Weights of a small transformer language model: vocabulary 4096.
MLP neurons of a small language model. Each row is named by its layer, matrix (down: output weights) and neuron, and shows model dimensions 192-383. Each number is 128 + 32 x the weight over its row's rms, rounded and kept within 0 to 255. Numbers have three digits each. A neuron's up and down rows have the sign that makes its largest values positive.
After each neuron's rows, "fires before" lists the tokens most often just after its 100 highest values on Wikipedia text that the model never trained on.

L4.down710:117161115057157128132139186142125180091159130203112172146129156162107166156167091127170073148076129126161139115162075090130126076095114103116158105113159196057154086137130152157105088081091134166081147152135157172106129131088105157129132194125098129151151173116144149136086173130100118172134155115113170132143127118140136127103122107126158037101136126189171142124131127107157168104121157074139129210122117123083078153149143141135115116122164072220165144128152093127131114137089150112143159095134125104120144125119193126163050137175130166141123158149172084161077210115170162104
fires before: " ", "2", "1", "0", ":"

L5.down1117:168166102162103171155138061096109132178113144117156114118109096143121132104123110124092123125163088165083111075138092139087113174160108135166127114169122147227067131078160139124138103179130064152097103147192093177153176169172141191065184124178106159080151157132187143115105184169068084117185112111127134102118104154079057104093143164185165126100146086121047124132115142127099145150090095141160112070096149106175139103132141148086109154116116168162166158146104113152132164130119116121167152125119183133132142146093112118183158125109145114129105117069130135116200193107140125129
fires before: ",", ".", " to", " in", " and"

L5.down244:071112140141218121148146127198135071120174151130116115103176156097113143152152150045182102138186081138154151121070147129106147105163188102101112137102118102082124130116120111171087112109145109070155195108159237145122105102124152118103097112120161189056098158100118119089130156152103157092129085047063124172153080135140150167093129140113131119134103128098164113141107157159133164095119155101108184138152155121091128141110171118115137149100118122135118192136082098097194120037115137129113108114125127117131117163109216079134094146128170143108099127124139134127100136182129134221
fires before: "\n", "-", "0"

L5.down491:122166182135107140167128077080128137111185115162125168132177109170093160147150133197165120108178077087094130000092149151090093094131131164123108171127099071130129135067111081125095143121110124064133139127139163115157079081150131097116137086125156091164117141107109107120143076168117147100091117130167171126149105162074137113185132068116122196142158121132096137089097139156134156100136130066113103143136137156131144128167114111123125104084184106135101128169079068153105134164106159163070164186129152119147114166068114134164119092146126162080119139140102141198083147114110180154
fires before: " that", " the", " it", " to", ",", " a"

L6.down1075:148196132128123086088114068173116092128118080147145095132165114154091180142109142144110135144173118128138124020181106150144106133104126088115106165125045150154164139085076119085158141130116100074101121129104166050177176115072151150133107099117089121129122152122208133145142117130197082122147148109157152175104132171129115093100129081060135141140132101143102132180141097140133138111117079107095113105143083036134154188158140149193056121139097195189176179152144123133145168124149115083161085121159124074161176127131129107138157148113099157102148122069139148143112106173154145074
fires before: " ", " the"

L6.down1035:116116127188092140114142104110164171127113141070114072073129156127128172117079128091116136161107132099118117135131150162182078122148087148158137086106110158126143092135144108152170167071068125121128077124089125089176181094148054144128102174120149090139142097138117123140154107143119147074102161125156093150157131165190134077059151234170138142109133106114175152121146098172086138180142145139176086146161071160064159155126108140124121126128120124101143136144141167120142113152098181158148150158085154158085105110059148166120143147093160164154071107162141148112129127095186158107
fires before: " ", " |", " one", " a"

L5.down830:183037094089128132132096146097130105141166110140109103131117117129093116108112142140159088153085139132131148113077121094104146119126209169138144137139140112096162155118107109149135104082167140192186134185122136208062078099176127152167137085124100143131131170152144140043135162138167140128179120107184095074144103147101119125154116151097156097115113154088152105085116143055154092160114124114089188145116105129090158111097160089165139133135157118158114147132152071193136124137144160142190124103155147148142092123131116130147151129182098144153151111057119165102148128125155152078
fires before: " ", "2", "1", "4", "ury", "6"

L5.down524:117142117122125156080115186093095145187137115132198152170102155091141104179141095149110101159098099135090128174179112090122094108112159134156100154126112128177088091132162102152183102149083119111092116101135143129121190123162135133141102131163107167114080113127063169069118164127075083140140095129108143115071113117130153141092163134179106070098117107123076132049152185138178136092146179107173118115136116116095142097144104138130118115135168099143149171070143115107120093175133134153178105104148152133139117162108167171197140125154116135089135106096132175106122077173118125144
fires before: " ", " %", " and", "."

L4.down746:098074124111172093071109093182096154126155092118133136111091110170097145113125113138112190192132163162156115040138140169132158134107116095129142141147125108109145075160098112200138149088112117117131113161159134152149170120061163139092081110214132099133118150105124120073133063135207103048130084088143159175110145129136177202053114134131113166139129140073099106125129126151151125141162127146152150180182081097136173116111176114186126168127127154158183160134199088137145134088141145141160135077119112109168137139153071111171064152102131150113154126053105189143165113140111107158
fires before: " ", " the"

L6.down1188:118132172117118160153111101107139080121160136126110063090106115087120117102133127098159114155135098157071135000180172066126132141093125126163153096149132095139086148146146089131146139148104131134155145193142120190101111155139145162146054124126131119066105143130182147081089093114195125154108113086117115125086100137138211095091132144135136181118111136140145103084122043150121105152096134180120169153122148140078133145123113158086084161140108111131119122126111148122074111080121115115125114121161141166112048112121083104179094184125101132155152095145099131135099107148187118131
fires before: "0"

L5.down972:173180105141132139145115158104093150104189098199127118104167195106115109135149113157150157124199136105087117076122103099113110116120165159172102110120097077154153115141092131191178103164132163079135190173139132203164129160156157123056110133143139045163139119139119127046109116099179212078159122117132090122052136143111163142139130141135144181095160134126080164107160148078099152130174117095148108221125112148120150129179143134141130164133154155033070111087164198158136118169176107107146119102158097097215137122148145151136069109093119163105128090118184151086121125124163088161
fires before: "0", ":"

L4.down995:143146086107129140114099101082164115147147162147086163127110097113095101117120117139159154106153144165122121072126129134127136101158099152079180144131077143186151105143169192086141146101205119131119153156136098089136119125100146121133157129161124181112121148109180057153129202052179098131145170156127149158203075126144120151100118152127152116061132056113119130117159148128096135121111186108151114086131161093085100118101067082169100122083149131087117176115147134111069097171179133074174166107140214111064104099147154118128138124107128158184149103125201130133163116099146152057
fires before: " |", ".", ";"

L5.down132:162125112149070154111145062167162109102120081134145142171169132098158115088084094159128136138125153116119089000100161149129077131139123173123202136122166088187161220069050106164137187100094097192109097127165128114091145160080134118143128104086161116103081146127132155166142110099128111128155101155140086126106147131122030101125161192106134040124131159178054159118183118120076080149129136131085149173107156159104080155104122122099139135158154150143107114141117131161146092154180156133127092132129137129190154180062069176137097129158169157113073131110109090192130104112156123098
fires before: ",", " the", " he"

L4.down744:136107146106141156128049117104114093140145181144156112126111131158103123105177107108152102137177175041082137085129094150109133107156099111119114158161040158126175112096119117104103122179156123164191030139139103188146153122122123158131179119155129071143066061066089108149140153105160145098143122157111185142110128143132161094134122090157072125124176136148092092132158166198119134163143152141114096082116083110081097111131098066144083162165131146085128103103132106174165110083076092091156077144160128133144125074133146133186114082142133067133111123104146137186137106096129048119
fires before: "\n"

L5.down161:154128197129195094107209119111115133101133151144136132129118138156160147177143186093126097167145159172112144092128148137184176093117094138139070121091120182115165143144096142080204150150158050117086174082104152157158129213107084205155091068173157116143092135089117107114123133148120125111125101181148176130107142083168190140138095151104092098118122166146147134195145116095099129137097114158128113117109113120163093145114094180114124129113124178136148178113079136161114115088103170123118143153138138103144097119157101157130064142176157116127077113119106151094142080131127097136
fires before: " ", " |"

L6.down1227:176117080112090125159129056094113134076136110100169113105165101148153115151099152099109140150074086111194109102176174121134111146113134130151130105049174056130144210092105139085095116119149114083138110151143136122082136133144099008156144150159163087117148125168133124158121167155161095169114151119093083120127151144187110219129216111162154166085143095112115179098107173130141102182164066115150096140159105163161110033137187057095101138108144107092073127130150060156136172135214160144165055117127187107152124133099145133117021117144132145121174125125113115128141135097098078110
fires before: " ", "0", "-"

L6.down773:108105125110125126139081101124137133102119099117146140154132135159102133132101094117154137102141193144178115155077159172044165109124072118131211138134135143105141059186145131139138144108092096101056164153115128142153081099120093190098056157105118128125126186157141159109204108121114157093128130123080218149084161128173103152098104083135125134125163085097149112142134103098104152112131180037119125137131104093099093079073088090126169094174130171070119171108143122136156173184102183104136139159125194114119148141134097171149132083088204141122127093172141127088082141075122113171
fires before: " States", " Kingdom", ".", ":", " N"

L5.down869:150077091121142077080098109068122113121112087164113100110135137096099145077138066085174082135082130081168143120095155108156164093188098119090070088121112152169138126151165116105162152154155159175149093080173192132096130102102117129199084159132112166108130141129142113089152149186099159148051087114098161166106139114136171116144154096133126112140072164144138151110118168104165123080085152100072148153162114141117148127129107149087066163133152086146118105132123172190104132163095166132164076054146086118106175118168033165102125195137059154098193152206094139136105061071125112124
fires before: "S", ".", "av", "ah", "ary", ":"

L4.down1172:155131134150140137153097190096151172209127133155125106122148109113092173100119145143098162211127117113168141174115106075094133172098124120130121157134198137201175089117115172118158104107089106177108163149084137110101079172146122176149061077206199082159200163097096143103116118171140151113136127093115154112106082090139048139035113089134206177221156180096158158062130125149132123141120125147135138126124121107155148124147087139101122130057159126174183124098144168124137107110126214097093043100118167115109123142170110133158115148149188142141133084129147139123069122133129116107
fires before: "1", "2", "7", "8", "−"

L4.down528:055115081075125161130135099134130141119103158134083104111135122138139151098162085066162058087135090104145099013092149170137124143189169101138142158089068120145173127113072128134138168143081098109143142156152158141110092139159168136169176137135158108116093116094111130142142132095167129122153143169089151147118073178082127078099182127172193127123114158130184057104148113164089175114167153115111123132126101161183126112163134147110199187131129089088070156129136084151148149080109157162067203101135102069162160158123222141050147150152105102113175111146132067153106148161144150048
fires before: " ", "\n", " United", " -", " |", "."

L5.down477:197139070106135131146076117059180123163110156136124167143117109114148131132151138150166168156139140123135107194178157132128153107106073138129116136122115163158138143104153086143130149150153156087156085146158078120127132119128103128186113139141147138152078161139069147156104155132137089116134155132117092139119115212153105088125139139160104114153160129141153119120136133155148104160100177189161131203120152118115112133134125083122175096122156140094139124069148170096169115144144209161147138133156136132118106121115148140168120094050126148079131127089071154155174090125176150166
fires before: " ", " (", "0", "1"

L5.down381:181165116147143112108070133102105215141175089164140136157208169130179124131089114167132159104161159189184116164136130154118077101126147097195154124161078075096112082197114148111102152146157082101154098123100119146147160114136138085138088181148173104088059197079149188127126136125133150076108107147170155134132080147066187142139130106110129148142088103139127100053118117128115117115086122105131118124166154115155095134153132125096183135086082142144133135107093090134098069120121149136132089149152103127125081157149202049148180088120103127145109114147185155171138117122145119121
fires before: "\n", " m", " km"

L4.down1078:154064127139124093097099096110120075147105122100117143044171104149107180116134104212158187100087105142110129077128109155088114106177114150110127072157109079161058154124158092085140110158112132113091116117121143078150130165173107156128114194091159146142105167142131124152131122150122103108101141131164119110089105118152140168112150093092129122111150121133093142124152155175079131095135052097139127152145116139144127130139111114109098096149071184120042129083149127068152108050159122128153146137111178116121103124172072123108102133198071119153140109113076111169135152130158061160
fires before: " ", " by", " in", "as", " to"

L6.down919:183135080101147135156123099137078160095138097108126165128147104099163097124190147112159094084159145140117129019037134163074158127088094152115165168177116081170147091188099159166136108134131119110081147125159165223078113134049142093089134115183139103148130255114143119072168077091131134135174113098078126107128093139108162075151064093098121098139134139145131141120136119138101133200121128191189099109119151132133135122110114126113168156098173137112118113051058101152141129139127100129127057132138126169162084157105144141128119102128104126087190185147133121145152192121114127101
fires before: ",", " are", " of", " the", " were", " to"

L6.down416:152110151121101195142071064108156185191060138142123170109164107106159161108134144152111151118186192133123082045133127162130143145127103135092130099167106158085123089101142121084162186118135107142125115117082122177145162117129122062135197119135165116105198146153148144145120132088160108067144100100066145120126121143095130138104148119100151136147131151143123153103119101096112156098137130088089121098087077167153157145175125103116108144076101103101136114156183146129183176117115176121131137135124120182200155114126116108099186139148118167133141138054101129115122115101233117080
fires before: ",", " the", " he", " as"

L4.down862:090121157132152125103086072129159158159136060060157125169138108135164119143109126157112174137139161124152102108166135194160130071137159142116140153159121072110155126055126121147131096140104131080134077107125090133086134114140162090174124095177128094118133127097135136079061089105141119023084152122103113127113075139128151134125099191138117105204118123125164123107142149034101067153129165142102181150130179164152149195142120137148173158184143100139152161135216138134124128159053136108067117102047143164175155120132096131093122140144151138119101115128128127159105131150160142092
fires before: " a", " an", " was", " the"

L5.down174:082154174136127155079181082110188134194077112104201128126099138127129172093141185164120137179121133170141114074126129128094136132106164152171100138104080105148138132114158104122085198075121126105158139093191105082117111131132085059078154152099113082138105140132138133143096133090103148158111123078128176175109093110145086160143108114114112117135159137117144105136151133157141085098134148154096179160166153127133111148121076070098140115109126196118095092075134162122082115104132111093100100107144137122132167190093121129119155129141119087171129128065199119137148136132159101138
fires before: "0", "1", " |", "-"

L6.down772:130166158166145152090091185066076148139166093071086154109099127095105147111088077123087123083133141108056105088154161137163125111158072134098209089147081114097124153152072142079154200125110083118161191181132138118106130141165209119171117094123089099103162189169109096140154072174140099141107159120117130089142112119160153147140124183098154105112084122127132150148207102142129121164186153066100166157151174168118110131158147138124143112095097130111064173155102194203107128180088130128099183092143151143140112195099146168104152137094156102122135108133143132120112098122111173147
fires before: " |", "1", "eth", "2", "4"

L6.down911:149126115166179200164110106099142063139135131164133096078110156090161162055109116180076102192124098132139085070141103132133185089107197112119156153055187142170151101114124062139107150164149145117169103126083134078134131134103068123094119187119141134099084123090098123103098175147153126148098118080152142173153119113142168134121141120163092116174202098110149080091048103169161144089109174065119066159119121134186108159139120178138128138119094073137130121114158154080101172095114086128117187125130199125041147120129155145128161155099146090155082114105069132151087089105104169208
fires before: "0", "1", "9", "2"

L4.down715:110170113152137141135160178092175089123122119120133149104150058164137165168074203182112065129149132134140114064157049152137131106164153109102082149122126075144126121126156094140139032108107048120085073157175105162151166089146097143080132101124118122119110199133129148151069140085139113082177152137116123121089127168087117120150158169147103137161157128115197150057125131178138058131091097132085122140124154123184123110132159117101148125120076111141152098181125120143141121125126118092129169202142124135130123130147156206137158166125145108101085166125103112172149141130122128128
fires before: "\n", "==", " and", " in", "ed"

L6.down992:099172119131132183103111145159145061136141217146128198127117180157135122090089153139106148122115050156137152146098204135141163153089113167116212070133120129169114085087133062137146053156171124124116180139075192168129138141128105152183103132077129114118148152117135129086157161107093156144126184149086147111148156186185112111137117144112103145128140128119141109160164096116145125170086170163070149122128115191119113106109126192144098119141115121145054168120126167154111146133163168144096148137129112144155099084079115155106106096123148187137142160101114144074113113080065147088
fires before: "0", "1", "2", "9"

L5.down361:134123177106097162083115051156144035127132122139153061153129118067163118162129153176155107077128127108096104167140125093130110094125124178091122081116147114112099135114092138117131157147143192091093085098118102105148160150091064184197057101141095091126103118134090114143120143107118148120131109125077107153160106134120104150180122120164122130159132148126089160208110089170112141133117117091132117109138146171120150168137101063126133190071098098192102096086108163101112112120111185077172132103091140136099169148085136161241088083144146110087135135135099137088168096121119102145
fires before: "=", " by", "==", "===", "S"

L5.down1270:089116033129134125158145084153187156147081115150145169147146134065114140119120149097189108125163117155115142013129120071160112148103171091163134081122074123163175109133087073113194126177105163130127104101113076156192148130194183105102105149102115140098200094125201129127127158112106144103122128111169153154165131100119128138121164141154180179145126123115137177150171140158119111141103162160154187131063202162129143107102161101164158133109065115093142143129115167127137153124143169108112125137138104124121147149100009094136174134105124097109172059129151167134120114138158192104
fires before: "s"

L6.down950:139145109125112109198133209107111146102139154170134127125126096130096117110165134165064095187167117136090119193187089191078154159138164117079129156148143102080078141116176080132102191112114080142099116101130164223182124074123155123153135155118050142163131184175113126069144152101100154143116114086095090116143148150120183117122130142147106114162142116104121103080159156151198168079131187123179105099107139185122129133160162161167116108080132112115095197149206145116102100127149123189137090164128077105109141101189088125112160060112117145182082052118168128094122148118162161149
fires before: "2", "0", "1", "9", ")"

L6.down1132:120161099166121078108066114086111159127125136108154137124173097101163191120150128130086169109118166094104143107185144140080064126125112125171154104105156202094162101168145128079117181139186116108156145163116147087152115126116146136171136181115087122121143137100178158166174120112070124147188133135108109138114146118126156165101125041158158149112123101141090150135148139179166119120194144138131092077175114104135116183122146134163126140144168108103150080120087088083114117131093146142101113070117081159133126141108173178117167050098061041111129136120187142104140175194137159065
fires before: " ", "ric", "ron", "ions"

L6.down185:203116111094146129146106160116148181100148116170164129126118169114104128116093134076090085158061101155113112123095133085131131087194106182197090161137128096147145135120142206063093153140123110126147113102112109214162122181173163179125117071141172114107101071125148106133106177167115140140149149136112128098103113099093155074139152170112140111089107066090076161163196169155147142133131126178134011111110095138090112114133153127149121136151044081137139065114110157133122141121166086190098134124137129185145152138121106089116136143127118139124154089069133126147061133147061118173
fires before: " ", " (", " Q"

L5.down415:108158136111096134185167139175105105137102134209147116147133114098139125055136096137128118115124094096089123115200113156062125135144177129139121119098095125135159104118075142137142178127105077137159094088088130110157124104135132127147140150123148128155114158147166148177145145179110112111077160140156103091148157122153130083174140135087134107164163102166134115181130104137126179072183175076100125100139154140127118088184133074115195202144160174199113121081173114152124163087142098117156069097149122113115071198105201096106097199170168106087112133130111183127121125050184141123
fires before: " |", "2", "1", "7", "8", "9"

L5.down325:072115139118079103111113134122159123125102110112150132084161134141140087127147077118122114145123116107138087080086140091116092159141170148057156139134090152140172109096138191166164163115137130140134123130178136148240131086095082158129107126187118131139176135070126119094115161147094110099081163103123188169119148131145146100115119136164186171101118096161203108154117098105113136171097067084186151105109145092128153169187128130164131175137150145153169182132121108150104121146151051159158175121078145096123064146143125079118133165121100102175143096088139079112117051136148125049
fires before: " a", " the", "s", " as", " an"

L6.down182:136109119106146155148173090131071121165112088109124158062151136121143130171141133071129159138171103105143162123090137106200101187136146139144126084167128106134102163173145089120130100137120134112092135176151106193136042071150097140144145103130117119135157105091141108081149102116120104121127123153146082095148136094121171154118148116139073092113136110166075164169184089188116179069176218119168171076123089116166120109090143088143101100109154072079095074139131053140120084135115135132124124083116117143142122147127174108095053141141141107087145188117110180166096112155135138154
fires before: ".", "2", ")", "9", "3", "1"

L6.down717:170081060094160146192101089165107121091119117128140153136176188109048125116079125169177191109167148158086163063093161204105136140123128176107114103134199160125098101167167127180119096169161099169123140111135127092077121128070185130122153100107152122107112154140095103105133099087123078149129079144138178093158102156122116113109154142173136100117115093120139113094110143159139121158124166137140140078093118081125089078127096069076161122135128073114157135112111041083151131182133137117106079183138138155115102212107136116163116119125125107130125068116109183145167177140083133088
fires before: " the", " \"", " as", " a", " an", " known"

L6.down144:203191071146127132149141170132158148127084123105170095133125146136146158112147140141134165143065090130158147214126146200087156168163119123149150132135173103152208104086144183102053098144080127110066134133086165182118115130155100112193126078107150115087080166122124124121220160126076160127087103113120156161153137173195123129139101063092173130102155110098191110157137153133184077072126126156167124103131126071157097091085130162139160097126076126121127178111028184144111113089111179147105174120159099073096171171118091081107139118085106086128139132092113160099166154148154198178
fires before: "s", "2", "1", " "

L5.down757:157174183103082151096156127160147106084149110148124128122164107137142099060116092112111141166126129181151150057176117128180161118119110089194159130111140080128086161069139124095104115117059111134170147100135149151078240180161140109122117170072168137171187145128157144083119139137094109099125126148174148069124114155201159161140193135153172125122119069142124165141156094093159136123093124096116125153133122161116088134158132094136140115108066055174126161156112144188115192176169170130076131164165088143116194121151126109161100111145162103139146123114092169121155169120097148103
fires before: ":", " of", " |", "ation"

L6.down490:113141148125096113137136087101137132148135170165124136151075125108150109149073150125176152140121162155072137083138120120069153099170050088164109115114124067109142122138124138155071157138139138132157156086165177100062165078167099169122126188069094159124135192129121126128128131123086202093120081146135152098092109128138114151168147150087167116209151112130142132166144094137101110123134092129095123055185137170118184114153106065134120147143085104060101049132120110154086131146150126147110147109144112120134051162167045098173164135141095105117123135222108078081178115121102165175
fires before: "1", "=", ":", "S", "D", " by"

L4.down1062:122140180123118149132048178115146068180083157157052093101162090194094136098125090122090141117199122123118083196112148162116137157152100118150125099116092164141174147103073177116113075095117131153059168200175076136195169101117100155124123136096123097174107101135080141140153140098142135153167097126177101139137138135059118125174137119115161120159133133098141133117140128160153177121144117156129097153137152171115146125135057090151143072159126108111095098141123139093129181158148181113132066122139107061130169122158159116117153102108145086086147104133189117165129113130113069096
fires before: " ", " −", ",", "\n", " in"

L5.down426:133140140187110136135101115109149121142124147078106130117137133104114166172095111209167103102128119111103110193125113116149118161153101110098134157181102136127140078111095047183159129104145173103115164120150132186161098137186115159104129138197153149107194166147106118168100117143070164111093156125150163180057079156144156145097161107184124133129153156105139098175113045176165141155145139090219135153037055144150096125174140137136157097171107083111072108114151137202118121139190172108157133100108182101124167114100122139119107161089188145113129141146106114101185092094135172138
fires before: " States", "′", " York", " Franc", " Kingdom", "land"

L4.down866:036095095106146140114101192135133135133114117117105101125098124158118112172102074118131073123099107170116143171082107124094149149103072086130161196100129124106159116128129149128118105141196105127119133132143087147145112126129201137129099182132145102167096074144107200157117125168109158127134059139170159167079133119111141062113149147122143133130079114071112156126098088154103111085176104132179158117138131158192139125126090174134229142150061136122104119138054137205185130127098091136138097114135095142071121124092168150143096100144072150126128130149082081128129110091133127129
fires before: " ", " (", "−", " First"

L5.down796:151165087140203187133138186116117085166152160105136139192140130170111187121103153084156106129114067098160088167164118112111153099160142136091122177105181163109103164101077079112181162051109152036180125122141106108096159149095160185123077136125122112104123173148084147088077179141119102179137140146113163122197160118143130130104122098194091108079171154116135112161154138165109083101142107140075153168140076141164146142150175132139159152109126150095158103129103108132137141144118123186077164137174182088124101127142110157135134143074157043118078156112124151122111184113169136129
fires before: "9", "0", "8", ":", "\n", "5"

L4.down711:125140086122158132165120062132078099148139080104110181173153212170105144094111112078116085167143125161119134048137105130128155140171186127064096077115107122132147136111107201077110158097150171121136162107110165113195114121147099115144108108147159083143132107147119031079152103143187141120147134133137129206167139100135138115083113137057106131135114154132152130103146123129140120098102138153141143154202199146193112166113102170097083157066103108143111125144083082142139164132103141101098116108149160153130081166134137124132120132112202125156119141094090181086135082103116109118
fires before: "-", "0", "2", ":", "9", "ge"

L5.down232:118107183107126098100136096124082113148131173119138160082134099096125190145140206132140102103136114189118151037174146124130104142191086148216128139163129086132143149092114093124166174141163175119157106101127088187142120108120105123135098091158153157065090133083121086140163127098120149135136115102026058116169106171162126158121129146122145102078157095132171088099100095128153125090126145107117119098113162184174124100058103177110110112130059194130092165120152114146105129143144079127150121152173153131145112140081134083152129138128088146147187157103136124186136121079115102128
fires before: ",", ".", " in", " |", ":"

L4.down942:080065146152157059191183120150125129137152115150126106109184156112121093141075152191116111149123122125108134153128191107140153104110172110148087081121138141129146170128127112180163143133166141183105129105068120084125112148117082091080141184108076132158061123160095117091116133125126114168234111170141148156159150074084094084111140098134125163183149083092160064090132122127094074167118098099106108051074094114146154156137136143118170118074119122116090124112095136188130158163103123150147143103117130145149097044147141131127050174127117145097129110112096142177140105148082090173
fires before: "|", "|---|---|---|---"

L5.down598:134065121154126170101090130140142091136138132120095110155135108080168130125110116067145135139103077145057088154117094114108125079177135146081096151131167163121172091098163108151159115118128147167116139065112171197142123129164097117165131115131142114166123133073155119122082152127193185146147150102160162133132118089123128092108106163085173108075164104113159066143056082144151082111052140101169107155195124114140140195085132173115077130127109121122102150114077134101116139088167123125174166094138140104162108188114196151120115129156138157131100109098089149096087069100117071101
fires before: "|", "\n", "|---|---|---|", "|---|---|", "-"

L4.down1255:153091182116152127110142134137175166216150164132140100090143135139195135085095122151183129060144204137145201120169157102166204132069057191133115094125150179119096119051119100147151068086149129121153111175117125154099116111121116121140143153162107141141083109116145155097055109142145158083144104135114122115144104097116157134104173113134150110147109132148148150077116096110079138156124108147042111111163101153111083164145099164121169144125114198170069158133123110079132094057143126111081133148162100167057182136128106110144168111114096136129113172155105117150100157126105134083
fires before: "\n", " |", "-"

L6.down1063:147162134137146120093129084125154138120104153096146141090098138117095054127100104076186090101153155076096141096072131109153134089142152120099175118170142162151073125160145115117164108108068126083111152116118151122169130115116169167081103136087121173064151081168100110035117095110106119054113142095091168050106102141106140079145108101147101135107111101116106153157187191126118134112216121160124113104116169107140165116098118095153113182174097072084167109119141158117140159114094131163112135099059142155103164105158162168060092173109088156156117099144194147160072068103066139095
fires before: " ", "0", "1", "\n", " |"

L5.down806:142136108186117047108090104135107070142088081115171106128152084175098168158128159110155149143136150118089154138126081153193155150111100150171138130148144114111155091123150143090144094158088129134087127219167105173140071143140109090146116121177164171161123105185113118163122131128077143146064111124123092161200149136112149113123126121099152132060058141114134103097088198156098171115147097107112115070117109174092128083114114145166101133082153148099120117148150153060099134146127110123129183122129111143165069102187176099122175179102131152176149051133149085188092085122152094129
fires before: " ", "1", "3", "ol", "0", "s"

L4.down789:119171101156146106106103125099176091117098112158114168151148146113161093097119130100169144194110124166169132139154123148101142037108113108056146167125138120119139103123123119139130090131090062107127120173149134143110109128162123166089160084194159167161127177111145222137124160144147114126153116104093101087157146110133114099096180112160141072097154162150119065100116175137098158086146198131131121130120098165133099146114101205114092102077121139111100087173092171103154090064108087119132096159160088148076181086135098152094141078127118144163169092145144083155132146132104098147
fires before: "2", "1", "4", "3", "}", " in"

L5.down547:158167115114091165098066136124076131063122124125143137118100160156161099142098134130110121077102174110105150069118069152141148143120116145123145081172081098117094100086123130076158113118111156132145174064084054126102159163139121151142152151131164152129111153097194104100151134107114113130118137146126100105135088087172090134129083103146077117143073101094156174116149097103154137150106067144088024157102105096121084134118124096163134111094124169157135095128112117111142183159073143153161094093182174144122054037157013068130107164137139164152118112195117171136101121180114132091
fires before: "s", " of", " in", "n", "ats", "ation"

L6.down1009:147081159127098076048178035116094173108131132170145120128059101106158130104103079126122071157092134116099094177166130125169070164120132155115121133116130093083114129101105109124114122112154083153072109108169101092154073108143100117137101105087147141113129158092160100084167188155115165148114157113201169101152160078114112115154131148073095125138080144121177074108176113083108104095150129131113166079158106186136082117146120109105073114158029131131132213164153087091158078185137144104070121120078127144140145135137114046106117131159157148115186159137132167174098110101132157112
fires before: "-", "|", "\n", "0"

L6.down17:141118161143131084139135112114109077078028134125112141182086177059095115160129122084157074075154164110133106136067114143164152159096104104140083132061140085157127168173149152160136102162178133126138093152125133180122127110198066190081129162186139140126098143106115171164126139152200159165109152159121155111141101107129181111161128100127154093081140143105121161199164117106143180143081104198138085097100123100113164171145122180092139146110117164176144149180124121163092146091112116182134107089099123159122126130110214094128107106141110134144088085111115103183094135152125124186
fires before: "|", "\n"

L6.down223:148105128120083121119195059147175134115115132107142099151124117126150079137112150135131179171132181091147161034132148149178167098095159137128108030118114122097083162154087180074204152155202146187117075112145153119137144144111158139126182153143175139090111097155186092131121143143089104130120157141141105131136116108120060132147135194033141137133102141138153106098051122148092123084111123098139160109162100175103119106131080129138086119103056138113093148136111147138137159181105146049153072130099139132201160083142042081093112141131096145123118110137174129123122157095165131135
fires before: "0", " |", "1", "2", "ide", "ela"